{
  "n_head": 12,
  "d_mlp": 2048,
  "activation": "swiglu",
  "positions": "rope",
  "rope_base": 1240.0,
  "init_std_o": 0.0,
  "optimizer": "cautious_adamw",
  "beta1": 0.9,
  "lr_head": 0.00506,
  "final_lr_fraction": 0.05,
  "doc_mask": true,
  "steps": 6763
}
MLP neurons of a small language model. Each row is named by its layer, matrix (gate and up: input weights) and neuron, and shows model dimensions 0-127. Each number is 500 + 50 x the weight over its row's rms, rounded and kept within 0 to 999. Numbers have three digits each. A neuron's up and down rows have the sign that makes its largest values positive.
A block is one neuron, or neurons of one layer that tend to fire together. Before each block is what it responds to, as a language model described it from the Wikipedia text at the highest values.

Responds to: Mid-word continuation fragments
L6.gate3:583469493517534468508508520429491532620519385540560478553487509500527515539475526491539427497489528532449463464560468484492523458587514562518459480517549500544515423392614581552509480495515444506576507506410502564480467543517503478541519536412580448564462548560473423598541505453452523487496457614498498487433565544499535426567540482523469444468468501482500439512604503550525486531479
L6.up3:503494505573544601506547509505507429514535542498519393468514383530430554471549482536436538505502568521667536543544506529468452420540442446484489543479462550480511562465512561603454494523460494506485498508553488486538409463445495469537490445496324448568492500502556476507444553557461564536500494503458480588462481435453583404536508494531502492450451538497530346507409482549453651499513
L6.gate232:405452526508400544529542568454507522587584416528501560451477502488547560493511469427554416540433500547428462526510505415461532515522474509597473554523551468519571519512536499459497499516469477502551509501474459381524497505501452493505502476496487414542549475489505440493535525596551496423533510508494560541495550485488397619580481417503513398407571389517525498459511554610537457489550
L6.up232:472552500519441441598591599530526566583502406480436450486495553573464525473486441524474449555479554519521535410483475423429507533463490566503443524413519449411481436586518526540431485601552490585528470522531422428473476503519492538573506376576536428543532442483502495499470501501563481488518380553489584535497491568468495483481526556465450484495608523500598494530502445485487490427477
L6.gate446:461497393522485601439400457498496477571600432553472475523569512549478464438421411481608486487537517525440468514526459577437577513532479589509458512502442398535632587504523494493411518556437422486614494468431469564534622443451535488544428502440521480500522507481612434446490495422541491544531542606500489515517465542467489535484488415526535470544501632508509553396445551559478558457469
L6.up446:500504527565533468472526472412483542454429476395520512516449509507565531548368547465442464432572464533515458441487494625445518510550577518491454505566455439548542513552521547463436585459497487430484531565531520500482573490572464522551510515465458474455490549411498544540523384498502555516472467492480592568425556472559468514489634483548524489528460429621566484499523451570495573442499
L6.gate546:480544424614425576533479488505423450543538498576430452527515498460566533441462398529497464552464534518468529505592500531542534579438489476506493429474544499574446466466460576534542446541441530573602517471384476579476568516448488468585512436566453447591437522541469434446559545527582546398593501506576552468492509448532468482536570469451485497485353463571483600560464464554520512580467
L6.up546:472478515545491461485387476490468471616471460546450514503483386540477455477438519514544400529590470497454536507505509574542552503519393491498508397454481506537490510434482518502511515493499563451523547535510467452450498513633523456506469479524453491514399583475496475454511480536422559486512478505641494405518449482549487487563625531440491568546529574441544449477556382479461464576563
L6.gate1831:538524465413504464490475483538494539493515477469495427491541512503393483501423499477463526630527535525516516531395444617559436458589494608458549522459478467515477511543582492517550453515494337559565576393351577554440487519502490542614555460654473420585490556472485470395605441503546583490555507493453422613525570465431521451450575586481478487471466444487600480418554421495498593535546
L6.up1831:442477519526476522534511495447489496526533449426478532451448505506526457525436542463512539488530500525452461405463478490463411553540479498561500494495588463592421463497502496466488471562501507524581508414545544479464458465578507478484486506552549467581427509526500573528478511606506521459503464483469510521471564498481575435565472540557552515455540485498598544465518457508478491462499
L6.gate1834:527553496503413630467547572470548501525577426530507518486514490545490521532492462515625429441524557476498474513466475398516453548494537445552513502526457527479614499493491503448553568502485446517412402573525532552528465501585444435481435495660531548551514474454513429509529563526432485451465524564470490526537557558471388482471510412456539533464428429554569604497562527547517610520433
L6.up1834:425601574598523533485548536478467452566461533539601515480532504533476431461419486524536476489504508500429497556461431519501474531521533428450503450580547496459495470531449455457497637557568520515461442476512430537447478500607473516595426534463461552467474512434595400573570460504509515561467520475430507518505460537529403509562542530358457420550517483499524548501505388527570397510485
L6.gate1882:462458480502470568465430505408464566632435528586508486550524514437500474576497559454559402409545480558398458412475535464498545487495437445459519462539424460435499497490477451607492507573452381558498518520452483515426449497560450481529496479478469416492470616406477524481511414448565517529554535504521484535479521457488504558577459590473509383410515476479502490520416502563532479535503
L6.up1882:506430483521405531536514516557504570374448497543490466407493507450543549461469564529509602476535464557529575505599476516496485350510581618496416548580483490599417500426532594521570592472485463515550432503518561553474428463468509455480571507411446445518481485479530530454415469489544610403485514497468473499583521454410481458510565461573440460511508607485369624517515495473553490516517
L6.gate1991:523532526467502556511461480479490563534485489444468564498607573527557576436427451515394470581524512548559420418522517398480511485561520515515541554506510496469536527577481525485552564481443459520512542600437489503465459525503472467441465496509593481569521541524616412638489467595468488449483491516491429489465478510521498492519520435403515532582503477578489509430470433594480542509491
L6.up1991:540555498497428475480501545375487521487510506502450608497525581512428454483571463543532439521465524577529526398506516522476489500624519445473564521554518485562588550517444507530498525497500503587609455502387443520457494550560567481523488622551548529511457479536573468525501576490530381494442406440521387530497494460548464564550562442432628489558483626493532548443540522488550484493500

Responds to: Infobox field labels
L7.gate1067:442469511525507540547545548484541526602521456530508476497521508470531572519503444583557482511473477505519523503601477468499501617570452653479493572530565494430513465535477561546466459517416573476597517518543475543524398535445561470539486553523495449474450556504523494591457505460499504511567537510423533465532484404481491439437538448563494521532524531544508601495492544564573568486496
L7.up1067:490515557442473580541447508493452539545439490459496498450541591434500478541450501502577440471459505508471454536532405388488467515492402566507470509490444423548594576586511552486485509495502583474515556480514576478508475432504476443510484547513555516508462542465512547482568542454621518489596578461488499557509481408445534536496508501500443463371431506551527514481450415517523487453498

Responds to: Mid-word subword fragments
L7.gate1679:568524523484485548524529458562523484598506481504533542481628560478513485449609524458469531577498481468452540522476493566474457561471506475473450529513455446476542443480427560481519519521441531319568502549492564570529490502433461530540489509513491500415454568520514506475511485543523487553459473528581528462481466521603480454500511573521590515523538489510471523428505435579507487489487
L7.up1679:451514483556577554492511504519522526502434410458499491459526474471485438435521384526422469495472559458518504470538579488488649468610432453565484461420496362593523441526448506599546536564433568512494462480519398454431552572537456433522478453588466420497504473531474474468560506444505409476541571511474473519501551534506476473520571561512526469496538475531411424537445623560451454531512

Responds to: Area units in infoboxes
L7.gate1964:532551510509581456550485441525519541560456441570524452397483589520498483564488390470534410421501505477635549491510529519436490574575511511548523441492420496493596548440511570547462587483438420505517460467500468527536590488497508465476537460472493377399505432597520520443477550473554441449561468499535527487564456485510506577500553520476496459474457537454465468473494488560505520498500
L7.up1964:555565520491543458476533447518526549378523469413517516519541585579547472561518586580554472498502393425560570475469572576498445535533474525463514552470540527430476662550508528406495578477546491510537442378521419431495515517484468588462450462553535447522514441546425521430518569446477448454554411537515457545499550426459503450450516496455521558521469568495519529421567469531519564500590

Responds to: Structured-record field breaks
L6.gate28:443529518388488429532557533559515479523543472515468555398456492423461461487524371538582456526538452515563513493619441509554541471509468474521459489569481470468515483449522517591527514567512546474538567500563581583432421604477461475529504391535456520472509573499526486454493542528551490342531507526395507459480480441399483532532535499531524450484530371436559437540528490505480488531542
L6.up28:552562563506470497469552490514477439540528525398504456503458504433452558487480581495543428410540466549413529553547529489479551427541495574478489565541573476493418419522512528459646391489525507446514415495494481474498463533612393516458478591521458511590437517486555472504454549528511430544449529538487498523475432464493478392494572576495523523526494511448536593535520520476501543469504
L6.gate144:475449608574530432569418569461484518481513567498456403471558548559510517467484502439487407443492404541558432470493488490568478540610439499531518492485497513597482502492458464445493525507496451474463503548546560498535442524552470519468475433623530463478562569530486564453462461509498469481478508540420461527472457511505547434497516499402556505481476479470597522507416533517537463497464
L6.up144:517423556451595455504635491447515580466572480520470570434500531457506563469462611523486515476577471574555459463602383575426462485603539511524438479575446573526491540500567555501562515503470472531478545482515566551484492483588484468495479464597520522494447514450478498580442616498503566490402507526455454592519452462447478489550545529475417518441520481493536590513512446506495416485473
L6.gate411:517471462457509605525467543519540509654647453471456476560543554563462552525457483527472416484508525523502436561479604473541512522541449449553494488500493493491403397549437564567470427480494525542530535454487480482563517582528504528478547460464543542484539508507455586541447553479519443385580464570521491441531535555435534549514449663504505439453497462522504471473545553512550522450512
L6.up411:535403497507522557576514569491533467375496512412524536480460514536531512450549597537512478456400580511522517532466465475588512576473558471515505504515406603505440453596436420497529514444499486494503508545460458536479487498552572485533490481580498494534505542499422571528468548470476513465417465451566483479498537445522545544477410520471438496406453539525542438521523477488549517533437
L6.gate1023:453434491529535481568452479633550421524456466474666531561438389466512529423420625418590423478576514533575488589540530607476495429481507518525504479484538399513519458473434422490545514480460515510480579483457557581394510565550507497586523484540469534526491403517454534498503526493415453544476610491604539494484492531551416500409517520422499499547516544536493480541477512520569480452566
L6.up1023:518562519467571526555577502432508456476483411516416547463569440510376491430553489518392376623416493546412511429470484445585446553512433527452617562494520531562530478473538504550480510499490555406437490523504544509559452539453463484447519550451506486500525575565472553534580513430454513469510522499476493564536491503504536431528541482570455458510527525495471558439568548537414475453393
L6.gate1212:578461454440408548506531457443425578462455539576444477451428485505513523430543451551539513512478474515458446449638533411449567517511504524557540492441491534488521580525490556553536562466478465562475457458423463580564476516640536552518485522571465507523434540543569479450479511571530498473543482500544486506577482442382522582516467486431572514393500454497464571480499417489555502532448
L6.up1212:610528558392552521595385560533425602500502507511440498586441568466511416453558512448441528450527614399550549483526565497464516463579484465544536435529425452557489587536445530489470483482514536427576480537548428548458569491466533581489480499442527526456526570482457492481561472556421442519543505596560453501446559476551506451450500518515589556430458516456515458490457448489501481597498
L6.gate1386:521537532534621475450502574557499444599526542554480496477472432494471557433579415482504488511561420519447461572446485533486551476540515475591460523523515587582423571579493509573569549475470496445492474342425558471549423484495562498564458503565569531536529526518513536492463550473538496500556486438590424482451486530494503505525551423465488407452525486576606532452545615543554535543460
L6.up1386:515473578562506485497530559553505450567470492475517489537567456593527489537494438449543470504488473529599531515496498510451501434529642512566562511535594554520503529554506521437505511525434548521352490506515504523479585439555494498509454493493479484535474515503408524418554453510534526496472470392501527505475572516467565481524578648442519475600539518468461626597455573465507529527596
L6.gate1846:483446495456465567555484584514523497512522497457507359429496447417510476465466493464490457533554455455444491590516572479522527521497476511486505536569503486410476472544436523479450591491474564604493511532470494591455463623410496419550442448517446458522532615506514501473525424451562521535514543602504541476498431395521473522421541565484483452387468499493590587488445539529455463520419
L6.up1846:497464529456483486574429544473499510557581533581478500427451566544601527481501524445544519465473571392476433657505563523470521544538561467441514485411474532498497499494416563504508471472443554484539466449486579449499454455511470462570444465514529562424498512526505597525532467513597458526493534509576500519519413580441531456410526505480504388457347434506490501490426382452497538543535
L6.gate1868:600499472530509472484579476445450525531503448450604474446517504474516614528492530495527414483492529604516620500448401413570498542584503490585468484511514563402482530486463478545534521552453521386457491488520562494437582531552483495534491426521533458565524448539565487578500452544519467385584487504600474486467486395487564439480439575462435418472447465520630502473552468547504525499531
L6.up1868:416527547538491462521520531511480465510479420519389487519524543525523487495460584549538546408498461403509436506434577416474358536624530499457477477454523537507495500453479523574501489438553500599505394386516564458485504565527495428464460556452514504506436490522505591497424527446413450542489558549429435500461446518422471508526598586443530516526521463429441486530459517474568558491550

Responds to: Mid-word subword pieces
L6.gate355:538515626540551459468560505427510521551479497450559463443475540542493490481496524518472480515623471429521458508472402503479548411596533460489561553516528566480519426510423524485559437521551526499488576481537478500476511549368468497519541443467474450523505509548515432427583528557500493493521549523530495484542548525571500470484611520453491572515461517547431438454423505525633541473562
L6.up355:592449525545520550465561455552566486522470546508504453490559430536511539506472448532486434657549448537484501503477464547466538554476499539500586465580481521436582588492466494477545583511444492500493481593527480549502475573490535427538540579520515459479498463423422455514482417522483537515433469478440572456492474507559594444455445512566463454504551491494496527537491477484498515460496
L6.gate550:537600527573509504527463554559566535508459507543532560576524441470489573561547470499482540558455530614525505550462433416438590535406533458560563558483451522465580500437468517430539554494489524482418516498480499564462441447477422433357549501499532597510418536481580526592520457499412412520505405563549525580506577574509473500537546560592477524552466449483548457516546548599567507476417
L6.up550:529479529485499412527615454575542529541512613531501521578512468507381488439444468578530513540428505465474590488492581439414553497453545516547430474506356487464549531433526527447499503459568544479506512540540424493483575476588475580464531463500603452430375483497607495562457490487449448523522460394516445451499421524552574472537389526581555488515465568569455561519468541542488548488474
L6.gate558:586489462598539483565389551581557570461463402502509470509469551523579506542541597491422474517566501495438487523475491516529536496405500473565526503401475534579531518561510535560439455436564572550496466470505443478437462352482463452539540397502524451517515554527429622575450470507553454415520465586545466487528426534458506461500506495466634431556543522504536539451489495550565430491466
L6.up558:547563526454572512466441474491469473510490544460503565473422471574547517538555485524502385555544452474407481492549483513585453438497443584490531445523527549470527484563520463550428538450436484509612441498548472451471462545454487419509563432438558529489501488554513503585456454565536397517478604508418477511548579479452565516514440650432497484493521471523478488429567494561437520541520
L6.gate826:518403534516468466513436484525524471513457515526528476537536542490444436436491534493587480388417479400488513526523536520457571582497409489557523464456497513617558466560458450508596446468459460454484568565580424490426527460563558509513562480566407433459396481605577423500521440543523493497491479556532518461512476582484568427501486520487553499413566563503411445499535507546539328617474
L6.up826:507533650502440431553517634509544407470489606438483467558524563569429523420476386556507433498456462522436477509432556494544552570456558513489582566504458496528381486397571514478431529476498515535499550580460526447578455539566476442463479517454444484447558562535488532542580510460508463475493570410470532488522539564492530494577511529523550492527459427441514458530494472497467507546470
L6.gate1005:497452505499497606452508446420436517536564543521504478468509461550544516540503510439467492539419574503439479547481492496557502524486430490529531536569428457468546413586489435530599479503532539578463483544502511510394484622560453508514509477463453451553523404469467499420492520542657473558408580532527525431479539474580549529527546527451501622506535489505436476542532495592406513470481
L6.up1005:532493548499515549557433396468506509533502528400451431509523488451465534490527527485442543494567454465438522558474558526458526453587486464444488451547533508445551485494499533515479533349577501458469535551483443553485487469483444524484545484542450546472421525513511424519512462531511494441531453482615511523553476454573543518483517644445440424549482417455544477424520483546603517613445
L6.gate1215:512426522523511559447511488519556457520578553411423406465584530531543484534467447462447496559456453471465443474426578444415500432433444435531495510560490479546519434443555576430537511530521556437512500420534419542475474442507421416494530487460519464394453575584435441504496455514492438511488484586540533425486550549458471400584519504520466507482482434484475486565539490510511459565449
L6.up1215:533522484517502597536605494531561440581546560534358408491553439517404460506496516498483482453450422470512554539468568580477574404517517440454507502460383519488475494511417517489444502488456493548436532546421415569481559509435437440441502508537517615551516541484392480586554447462429542496439456493534519465476466519443481483589504643456482546477542523508496509462475449484505501548494
L6.gate1361:501455479563486536525521469502498508561564513474504533409513423418504505436542512568481435492459448546544559567548510510530524547572554435512567535538559601541445610465472494482517552516516513564596489456557552614444598511519503516493481552550518555425490388558467545410570476467520400478583533543562512512521529579450498504545491468501527574519472434542508514542627467463614376411572
L6.up1361:590480541479420488490493538458564544561602515500475483409530463558520535484512541547491503604595478535468411487488553423509477468474446481550512510533437502480391477426505576410420431452529502578434479508525526469617516533483530508480519556460599573491373561481539484568529449451518530536385553533485545488447542464496516473504501500571499486529540462541679537566487490437556621565515
L6.gate1639:475515473548428545473447555539522501587622499453551530464441510460533552478501475584586513473532530520394453469465566500433456560564558493530518588524505467498530428390488585526541525515562423481528510519462479507459505463519411525518516477618439539534525542472568405479511498537487441507562518559472489502545542556541465522510389608479511488458437503502492554413439521588489482466478
L6.up1639:444635554570512477428528566486537530536478461487397549451520461459480512405482496545500501530568518368473511490568467522437509528480451481457541487457448522521573483444428490468552630542518497525571544466473523477486531454444558464445450518490555504464466472578559620523508528499507471519535481552627580487555503563562438421575490513574536571489573488466471604570362493519524522502520